Weights of a small GPT-style language model, trained from scratch on English Wikipedia: 1045M tokens.
MLP neurons of a small language model. Each row is named by its layer, matrix (gate and up: input weights; down: output weights) and neuron, and shows model dimensions 224-319. Each number is 500 + 50 x the weight over its row's rms, rounded and kept within 0 to 999. Numbers have three digits each. A neuron's up and down rows have the sign that makes its largest values positive.
A block is one neuron, or neurons of one layer that tend to fire together. After each block is what it responds to, as a language model described it from the Wikipedia text at the highest values.

L5.gate269:478477466509538466473479518569612456506486458460489527470472471455398467459489569430562444534552483546633473530586435485569506471431515492470498549416591574469582497581551500469615567469532542521592413452471429460551445468487471506485554543543521463536524543504566461462453422442569521447
L5.up269:492533504567573536449452528555507484499585526394551484386502529454493569499521449406501433576497424493491395517501448554506491418504531474520467536509558470501576590498512458464593575548517498432480505541529442474492498509550447445468553527434474524558557497482532460476495491472509466513
L5.down269:462513466526501600514525429515551537513508635485520452524589510358473397523497467513451374645423496569505524512512472503554542576537616529566525565536512539555525589607530349469502486563439531462492435447429485397468542536538403414453625545549460414490464439574539504567507565520542438473
L5.gate369:461547485460528505419566450457470530553469521493418507434464485505399479520447528469509545565544536503513539515412456483419462452509518526457521510486557422474465506479547438450543519463561465548539412461493392518481419486490505555525467509540631510530540552469540472521501406493442518543
L5.up369:494510509508521507434491520505534468532520502452487590484543532523531569521379532543436473596519516510547518458564483453535555616499526508509429418454619430451512529435421462452560611494536439532550431472539430552457486558545536535477438506479497485502493453532588520470447557455444515432
L5.down369:520507514473502499559500465537489485535464453488496549623496546514498490505537502458557558551511524432564477495549428462566451560487470524477448481511458362534508452583490562610451560416497555562502535515549436477475586536415529552501570583578554541569446475583519555455478483536528554470
L5.gate979:430540476519532480457530452507574468499546398544533486479477488551479530510477537581540464558459548482518523476504469521566389537430496532480533585480495573441467502536458472456521608568600465515537461400495551497478453444569495531442497486561519506512537564441508500623415447544497573511
L5.up979:546468466436515553505477457536552525538505496419513622569521482511481467488478436473560435455477330477515619478482511485559437496489426485513523487576420493488513459467528613448539430381456515472412470503482491506523450541397554518485485548463568598483597647519484519565487433494536533527
L5.down979:485510453483477555602554441493562559531499432493461469495457538451437520525411490542455553496461513541498363542448435468588519473552404592612582534426518426422557505657549458562440454355484546559544534491501598571429507556447527443463471500515521485506484434624507534436592464481512495514
L5.gate1258:548535490512577480506431470538437513534519472476388384593430506507517372467488571589550506457518488551520479491467525497459529413499457460630461478519452518486531540442494472515417477645464445467495533457527539487443471453514478450473501509594568509453537589559561478555487460520461427513
L5.up1258:447445493444505524562469441551465575552522605491456399449507463435486499509534410537464445522368470382488462502504522505402493526553453509480446505480520489387454432474555458469479510482459509477465520427576475444466451484553499534560456457504562497578535630466481529453444496469460574563
L5.down1258:436576522459516514455536505417527525463495433551507458515528513563519478426471501474535501567519464458533466537454581535460455523543458519520480537418431431578448443544445534587401518527483483522540498455444450515439515524521563565425506488478476489514445588553602543482468483616486541472
Responds to: Predicative descriptor slot. The article a/an and the adjective after it opening a descriptive noun phrase, as in "Sandy, a journalist", "a rural locality", "an outstanding example".

L6.gate729:541537507453418474377482518437552476418448526576498445454464444476448494500441535431520526497540441522434461579601514471517486523476458608397419613500536528567545455570470479471520519587532567542495540489496422566376506556515518527563517508463539350473443534429523544514484538524468501477
L6.up729:573608488435473620551600449483478496430491479527585514482494465488593498464485504473518481537524591455557427486458553509540472563542472414532377440486494498476507395510416625482476534463628517545508563501433528487458494530503528571504447546576533506617486485587447490421471526511554470529
L6.down729:518507520493478461489503516512390501502514512509457541593496478475488546544393533533566520502443489459515496596371488473595468464513530459510582497449453563509447465655540445533518465539527587485476453579581548534519532482543508563518467419503454471580417589490507438519582463582494443455
L6.gate1136:499475418512561476489595593518535566466588524437506568484548537485545456514528446554500497567522520594477554472462458401446527479430470494524488511483465588454482554456527518496443552494545589525522453491555508543472440450581377599408407492460488536493565532556548437559496463502496593443
L6.up1136:500526556525605502457451401535520476537456486568545460503590471548547451484579540408555422519568478544548476526436586462530552533535538491483483495516445483490473456534527560477474568477443499456466497490546597490497421536528492515447419489463519568492495457531534437487466446494487470485
L6.down1136:529497567444523555447518531491561485429484528600605495510517437514510569605493612469467456433500479476474539493487397546569506459530448528550477544466514455492489450556502552388559481470517450584449528511565493547510485500447549511471548530502521397515470399469450558507498533475543491475
L6.gate1208:434470491461456555514397501508493443570463471643457566526447585504468456481436591427483521518428508584589542484523555433586526518455512450569414423469486458505446458574478510458519521475506524536495516380566473538448534482466537546501410489558466581480465346516401484490416516457483537591
L6.up1208:494518464424443495556497516428539441501527448415557600446579460565492457474545423487430526508555531488544626479615524487542488521506430543527490447561566453494497424569485474515408588469442456476411476458484608433542469490494469550492555478526514512518452472462538508483575539534475487427
L6.down1208:455517463525608490470464443590531571485542576418488575514520460519499507504565463468474495500576440550561558452426479633505609424488529541497491425498490501471536463611475509543472512482585447456481447531443468558461536470542486533510478570502537525453423496419455589504490503480390508466
L6.gate1324:476457461436491437464530552534498540548507535475568464526503534484406521485441526482537520531439477570518468499596398579561501473478427533544556541483481491542438425488579508494480467572552520477450497516515467513378518399531403476470495464584426487549500510572501508532518444562484465479
L6.up1324:488494642440606554473531558496504574509514523454436536462466558493481456459497485492463405526499537629567622535469486459523522502630506370493460513416473536451585420493576442548561626528495468522556467479515583497456502497444515605438493506532534510514411490472529435547490530471415439443
L6.down1324:424512405528523540453498487455572443527507542463497457538510518533496459542467445469479506508480501502438403530504493548516530509475522536517511522534564452594497537521526525515416515425568529495473514538456510492476500503565524403528489560484465438479438436479551498477473433494500572503
Responds to: Name-initial vowel pieces. Lone vowel word-starts split off foreign place and person names (O in Ostrava, Oryol, Oumar; A in Aalst), plus determiners a, this, any.

L6.gate78:525476491509439505495515551446469483559513530484424568535508580505508479530476536534532485453562481510526549448580584424446497547478517537527511511439497388545506433564433521413506568555442602490540494522470538563496555449432507482467489506548577429458598425570567540509533463418490591573
L6.up78:463460460488569455525506580497546474582535430508526576550537502531520577531413437545554475553452548468519530499503539507458542550465610491383613542423477470478453474559535458527405549508458502455535451511557556474558448429420531442453518512529408520467532538504564503533569458586480514588
L6.down78:424483545463484540493551424544446491526538458438436487470549504522478441513518507422461561456527465491466595507485401492528520535530469543586578527480446517508560453506426499535525556561434468406448473555505521466432524447441493501512479457504411459502507421547545544517419543521432547528
L6.gate439:511584486519484605514430525504370500497484499523491456511497616499523431526482543461522606553533459541527480432426551534598440476469597528436441471548479393436536532498416554448534414585505550526507518529511504530523551484486539509582548550513493511506603437458486431471583522533515479439
L6.up439:516429566447499486513508568596511546484478433542525557490453469502476541554477538484615538529618548523577485440523507432584529435474399410492461485485481485485496643444478581490562542451541478517367505487491515478497503486527580513554446456603479445399501575553535452416575472403449492451
L6.down439:548604431420568460600517565537436581569539498547469509434492495463557518439537526447385564650500439608468443395519539471349476484517504460490559545616463423484511496514589496569406562513515473411530386505424549469468536513536488500471512628511488449490548565457617535508503448473473504448
L6.gate1161:497428484527445480447379548568422470545566506497514585529548436480484476464391437421529583571457661543527517480509532569453443430500574485451457624432530534522423472447524377442535508515455560591540484507540585497388528457466516489456563390539513477527526542435538499471533481454479453519
L6.up1161:563557516502498448515484571479452483489485489553453597495538520573573563576473471507486516522488706500493532506444475571507482526534565424505531501486474500532498542435444532606455454498418459547456531489559467526507499320416432519526420475466530459528548452418541441506504443494506490540
L6.down1161:541374484438496550588537559460527483510509481491515453498507559544490568570636489499406530486523494558468436488438556499419470538486552484535492624500498440500426502519525544484485479551411520481452524583500479545552499530440447405500484487485505562495513498498542435569530518513496452446
L6.gate1294:552484509565620529536504423499395563489484552573491467454487547453554508425568588508519509479610515460466591456530536460548446431454524540447548503549473486474470523490522530541516551498448599548496466445557504464544526485493511482555518551533479406487468482524547499537505523415526516470
L6.up1294:462449534500613493422497526515502438515441424550533515530454560419502525484467536490588462575620509427544535542484411459419490514453507530493411471534538430479478456539499501542599501490496418570470464501539504470474426487417540442494463578540511475455483525424492400541522490434461560582
L6.down1294:551527442443426563489500530482466576582492464540499440432536484507537576511582566479521498505536480513469548471491463520520480484515605496439482452624514500493413480519494496571502532583445469460430461489551485450552527473438406567428534518510535524506526349518496412520446547543606494509
Responds to: Nouns after determiners. Abstract or action nouns (often derived, like installation, removal, appearance) right after "the" or a possessive, typically followed by "of".

L6.gate342:576526503533497526471549481445465468389483457576564461490480501446524523445432477476454566531538614462534441573551592548530498512435426459475438455538492474500562550544456485592530451510437518601517436435488520475512438571566528488534485566564447488535447514431482513485457478491556488522
L6.up342:473464516507503419582441476516473435462481448425548459529494492531516473430491458489450549579495442454551466495468454540513506567524474632534459507505509535475556538582529599502492496460541571440538504503508522546509478485529531478502504443491567474470505493454542376453502501465521546510
L6.down342:567544576538574546479524541496529500491479532510581517452564568454553522326550497482449485546531510529615533538435506511416480501457420540437494425538570528480516516617539486491505428460532495451456527395441461454464450423513493461499511571499426408453479533472436432469495544466505504487
L6.gate415:581502428630504463506517457498469530468562535504517502512471520536533570512456476580538497535470474454504349477498451547469472445410461434485566437443513644540493583456478497473470518441559451556470526430507548466473549432482477548544430463508486481468532611474603553526521595489521424546
L6.up415:510494486512447469487523530582449546498559441472595495597578589552577531461488450427448441528510476529420522422455451514518477568520523393473565431502548503515498515497487471411494493554481617585579537538566527501505490547457511501426464516483529507475528512442501472584509580531613450550
L6.down415:477545513493539544416445451518550413475517510383519564477364502442570509478425529500477474543501488495575511494543499402387576552575602507485558465595537468470485510513501477464549492536523425489590519430528550463528415552447504462457474544500371548447467445545572506488551483547545447541
L6.gate1029:523483472383536503437505510577392564453541495543586524491475518556554485472538447349486426470455580592551538565513446400498512515576532468490543556476445538533480428579545562524496578479540541513601528466417452541560442538562527577538554537337517517496513502523450444559468483566456554525
L6.up1029:413451516459442480450493477469569493547520456483558496408537511481565552503500600551499441561486479485490449500547463479519573523511484437531469444447435501547517518562516514455498488539446462540490484468545439498537535487583468474481558574466573523515548496502551523447443563482497548522
L6.down1029:486511451562410491425444437464426525371498456561470392554529407563526545476500465432465562504568585545526538525478460473469531462454534476510569501474483555434450609465581567467518497536511487572563546563423558493537479387540603484548493506530569554539553523506570509573462485495526442505
L6.gate1069:478473474512514483390410481495456490457551587537523558460494480505383559573550535506495477593557462547489415615549534495404525538557536497587508487468472534429489541546435484431482556498553517450469379531510499602562449505490526457484489483540434419445530389591442569557495533552517529510
L6.up1069:491499398543505455533456436501488443461448541504496503548479604482477554513579474474548496553487489442528423510479453515505499433533504504434539408443600395529574510491369615532492603493519564426608483498559503474490488528482478478495486510505529468458469489510529485514382529515467461442
L6.down1069:497417545448558511476484431455528561459435469571494553580472462548470466506621444547451518481395514530510475460414543542535453476454605514558469570516445456424571544501503487532461412455437469574525505463576459581447490551524450540509530553481515451484586490443472500528490504542504510497
Responds to: Predictable word completions. Word-final or mid-word pieces finishing a proper or scientific name (Locomotive, Applied, Saxifraga, chromium), plus predictable function words like of, for, as.

L5.gate32:548490486440553506472421572557524513570504418427552507526491518455509464539529486569514531592664465498443481472498470429530491422510512567451491387489611538474529498514463544503549513476473603536493510586491477549538483579540389449462522471493481503569447547420468467574530437442514510465
L5.up32:451445499598579595515492466424518460504534473410517481531456496458532530387427488576530573513606528482504446416489524441479555388445560534509520564514634487534510528499494469447600445527480523489473462496513434485566535416494453422485525507458512538486480528375388562543540500560416561410
L5.down32:586496403495513563504517446502529457596455452453481451558580550467533363433502598456569503458589512480476514431503445597478474511457579513442530414530491474462482528438537504505468491655515439586491369499496526530513590506456469524464499533598580442513411524513475551550399508517491477593
L5.gate426:538469557507504496541494495488477523473474530562500586565475532609429556443457483451444590546552519525492470539476464434472501494497563476445479555587510559514527498496491466534427507530483461460503488488594455479523465513575487546523505531553476483496467457470464462506585454622428536456
L5.up426:440535570567478556441438488557545466551456462463501448473489490532481462478502494488527438468513493505546459494558417504540485529522511486501383501487447496501434475513574531499507404453466439530637474501509502552521503552553485470467435462456532496539536553431463523410523482533506528425
L5.down426:425525380565569578508457487559458448485522407492500432537589372387416488528459469499500482395498475478500541469599448514503360421445540426477448467528515504522554568549474569537398465535459467474510392414554538427581457495457475476540535516481603461501523481422634549502634600420505517554
L5.gate519:492425582535448552548494533443501567466538475389476565478558511575515361436523481488493521584484486584536474514497456439557469544529561537568498440501459542555496542387546566555489467507475557488518516463494421435487375568491486461474492531490466482507456546389399519493486595546550536516
L5.up519:463526437461539444533553366493556567424409466442454461395488688403464405409461369487522519530519461517490467512408471607410443485424534573563570454472441558570368555622480437543563544527491387585454495430478450496519466494495529448424461447414521476541419499518563560475520621432485503515
L5.down519:441424448512513537577499452490565599422416504497486423557452543456453512432477515522545538540510506594497491541432537426461483544416496505495533429548492444584518596516542516516426448552473496642465481524540527439549389445543446537524549525514554520485499518443477493454590459440453523575
L5.gate1092:519517527580547528547500576542611458453570442565456405560455560481553489480452550496439487518526542521447558513514513520506379487545520513454526565472447498499404592487446455570505485571497463475510572493525482515582551469590585528584575516576557536558529392498549500533516518541443505494
L5.up1092:521548472542452458499486533499554415559426413569456615462441402498530485527534510499567435505501613509467517550542438441499532530460482527471496501396544500497399528511470511550460414585414534513467487575440523401468507399587483424585545447593408440529560462449500544486466479464531507492
L5.down1092:454397574432447436551545475494572474467571444552501487609496441527482505517521403510518522439440428555598490464491467452467362436534500440514424414529503579480521504462514459522519581554535492527428524486497507585515453538514531491473457549518596435583531509465512434516565466512501537664
Responds to: Action and process nouns. Nominalized activity or process nouns, often ending -ing or -ation, after a determiner, possessive or "and", such as preaching, construction, integration.

L2.gate1131:524509482549489586573484462551497502464504617462483505497388571498428469496501524446504554532528505513464511464580416514624475592581564469559509509509399459536644387469440455416455525471447509470580489500544462549502528458561497453480526456484558456509500500442545497532430461559548523422
L2.up1131:437540417452519520516527405474477524431405498506463415464538519382540576526505525472477469547491498536552482449480547450528426509619527435378497521522556479510549521510551460596512482477462509507440381556465539470473500623494460367629528407492534450481453569536612496471506483496506493502
L2.down1131:539445505487635480481522422555422499487480403544560470473490498442493448618490587487571603554561535524513508490571555538448548484437368513494473477595537474483404516419567438435459516476390442489456575541527365507500453554473555569505428551477507534422538472464491571469612486442540590497
Responds to: Head noun after "the". The first content token of a noun phrase, usually right after "the" and often followed by "of", such as United (States), construction, University, Committee.

L2.gate512:452506568464530488485460529477490500406463489568484580503552530562444485547481473498477500665538450522501537456446478545465566504471554556477428516480484486546504489516490473501585513525602504518465384544505506540423472464491555471536583498500397462592521538489419463515504536504512578512
L2.up512:434485569511505510432533425471573478466496516565534367508472499427524539509529566607578483560545549568502535533531504472418509398541475422460522544490569502441453490487462435526388539473543474503560470575503469414420406385456529519499600447518532505445413564538496515470510482483539482486
L2.down512:488501554478486514550471578500428531401505383477511517533492435482508403538529529517577477466522480442517522486461616609488547467569438487555360528522504476541546495564509525509444572527471576574511462551501468459519507457533481496484564541526444420532495495542535463461517403510427478401
Responds to: Multi-digit number pieces. Digit tokens inside or ending multi-digit numbers, mostly in wiki tables of votes, yards or scores, such as 3|22, 4|45,801, 18|25.

L5.gate4:523505480471449553460475515446521440548549527472529561537482397528548503440449569395487441508535552468505535475413524495481476515469490535561577550476564507460551518536445554590532475497523442583380484558587420475480505521473492477452460482483516429543486464525487531484513452452442457549
L5.up4:604457535499490489471490492573460573407410521632440555519583495500524476504462521562500488536557506474519494482353494480503396522468448528525489463493538511469502504486480466373560471549490430557532462504503494448430542540468479585504583575471459537548474491465457603505432563474541511479
L5.down4:534504480495531525537548484447618502490435554534510430454441532509475501439447602525505504513431574550459511486425493506485497521507505425466496455505518465475474463466432453485458477491493546545550586511484409478473476523459539456535577396519540461498563461514617490538473505453547567565
L5.gate237:500418482457559502390454587564501601504482518404570504459464593514449557548509491453493439404490562445526561552502449560494535427581445550449458540463549590503491569546399427445483424497539494487507427488472647395402523559507603522491550441469570519534479437539524582396461550454563473519
L5.up237:534467519580479482557438499548640560496428503534475527499446509474526555503456490477531481497518459519592529479444522558513497580560551513511455516460486538472509505529487547596474472500494545459458438444492471513487471531551590595426547484475570466576423527559487440605517426509513520436
L5.down237:539515444455447509555533480437339527534401512561567535559509423482570547509466452441467528491466539565452553511615511491653463460443391477537512537558536476394572533529549541518448501626545423528519474512523425521503505430579560555395484536434475436512431512550451447457486483493545481522
L5.gate669:443509502534490459457499422373420549533550512528492522441440477467449415576377452612501498523506559526572487472528475530456444499619514519547432419592506559420436552548485441551546508524580487432518418600547440483488528465432437515487519614530522520572494465554473458470441482502546508520
L5.up669:437460471551531544482502482479385552482522463532508470565456568489534422460506571405497450395590517461407594502442405496529489612592520515435474483533480489471519486497566466493520552474454528467550435445473514512470488478553529551475568465542432536432526450493388551507526487546576498604
L5.down669:434496601465492544462506483560475500485471549450467531451550458500503414456511507521486477508583595518486510516520581528526467487491480469468488499521489584558549520511482550604561538576485507520546463475469445518444554455454528472475506508392438529523522535481462546400471514501512567458
L5.gate764:516528558510495416398411498550400445431498464533507516454467511562540549560474452494516497483581616473425557449523489564459424419621530615572463493499534512504447442578410571491398492476455494576512515498499499602560576601458437583495525468448429448355498492501505526503512462506512474485
L5.up764:525437431571501559498483463523524580544406490493430525419526494444431563566462443561548481404483516428458473497522510403501479363440504500525485580524487544476492553528527457515462503486449490421482530534405611461529410467533499575453484534524590466538505438492497489461560527561462504444
L5.down764:597495559478482493504468484434471526500563479496462428506567470527482460605497537517501451524539435463544454473596525477553437518539454465541591494481540529551559497511491549452491566564504524498484511476545504542602538549469520524441529478480460528434544510441509435457567532526481527472
Responds to: Final digits of numbers. Last digit group of multi-digit numbers in tables and stats, e.g. populations, vote counts, measurements: 1,26|5, 11,7|48, 78.|59.

L5.gate667:559514439488454469538526495517498537458496512458450480614502514509556491558508523526431508519536602516522479460427587544394464533462494480414533555431464509481491446558530595498528462450562450468464580484533471551467394480545615659471434584398498460477442442463553532551555458475489508565
L5.up667:468512465482576406446530463487448459467488516485462500558463544451468518589546636494389481480518599488415535492402548502593573502503525482537548536475464478500548506519502603474405538393525552514528537526520557552444485454554540540395486487491546532482531498524552578521529501556549453438
L5.down667:497503525496476482515517461558528457413583447576559546439598495582423602457482399454452447448465619489477510461429484504408395535544519552505546491460496470580467459528468421454594490356516489494517479492525473444545583507478528499478531448543471453588453413517568489485485463521559456499
L5.gate736:554410512512486471435505465451446509475536471458432442595458500428432614539532532477522453528485554508467544551527440452537630610474529469486508485443540491535523467447453492499523531559546516483431475501421493515525535467576485479509549525428542541508455478470557465491421471549461465458
L5.up736:467483543492563468446455482412412482531559415564481447509374489465469507530536453646540517558524626424482579497462535525590523545400486500558412432472506562543415451430565597484498475572580453525548500492485552520588564460437479507567529665479513552515471452495581523515580448479494511523
L5.down736:413432571471523569577494526491504505487469434459460453480553461554584526567544475628512500465494525391392540487393540512506467480578456572472416512481488542468452513520510547464471523342441547474517491434562558366514504486501492465503494490560510595486476495424522558412470513513508466524
L5.gate771:508512570606467475426486446500453452560540481494563472487491421493418444483524418535544574547552402510501576504540521481628471589489502450525540471540513506504490476527485510464518471575470512456519522471502492531535522592497578437483560455536577453502458530538562532429510469482493496525
L5.up771:524564551593476460458527578520474433549605518494533511498484528551601488459490450558543588457585570474495525525552412490519513502447440540556471460547538557502475406557529543566446533561616529512493525439415580557474466517548606454400572590500536587562504542494481495502487543426509434494
L5.down771:504493507476351510428558517460550488489528474542443554531492404516474521556453469546522486520429484398490518483506419471503419488517487474425503536599478564502450522534595476434531507516617456533457543478438442501507528454468493530525509584547488506458470511514516563474488573557373483525
L5.gate1157:517496513551530518512498477497510448603447517531530553412489486554567555562452533453504493510560424543502517510404433491523421528420493587494426506532485477486530534529543502432433521510509552574514443523514499501454476613483553526491495442536458506512408527427587473570479545505461351480
L5.up1157:508537491402430499494486429453553427481499396497535524494543507420500558449536445464439472439531520456559494516553438434562563532500420495496442520466582463486598508522462543501540445460518507525562606433529503536471628489441504539524577477518497544385546484485457492514506544553563434449
L5.down1157:505489509541496535451500513522502381418506311492479467514488463471490556468517446563507573433462482514547444500458550473538428495452508384523552575472519465474522535567476501564584487493466603513467511488482543491552587521536467487454566506482557472434512488521402500508431441491485596592
Responds to: Final piece of long names. Word-final or late subword pieces that complete multi-token proper names, such as genus names (Fusarium, Coutierella), places (Nouméa, Nishapur) and personal names (Norma), mostly in lists and tables.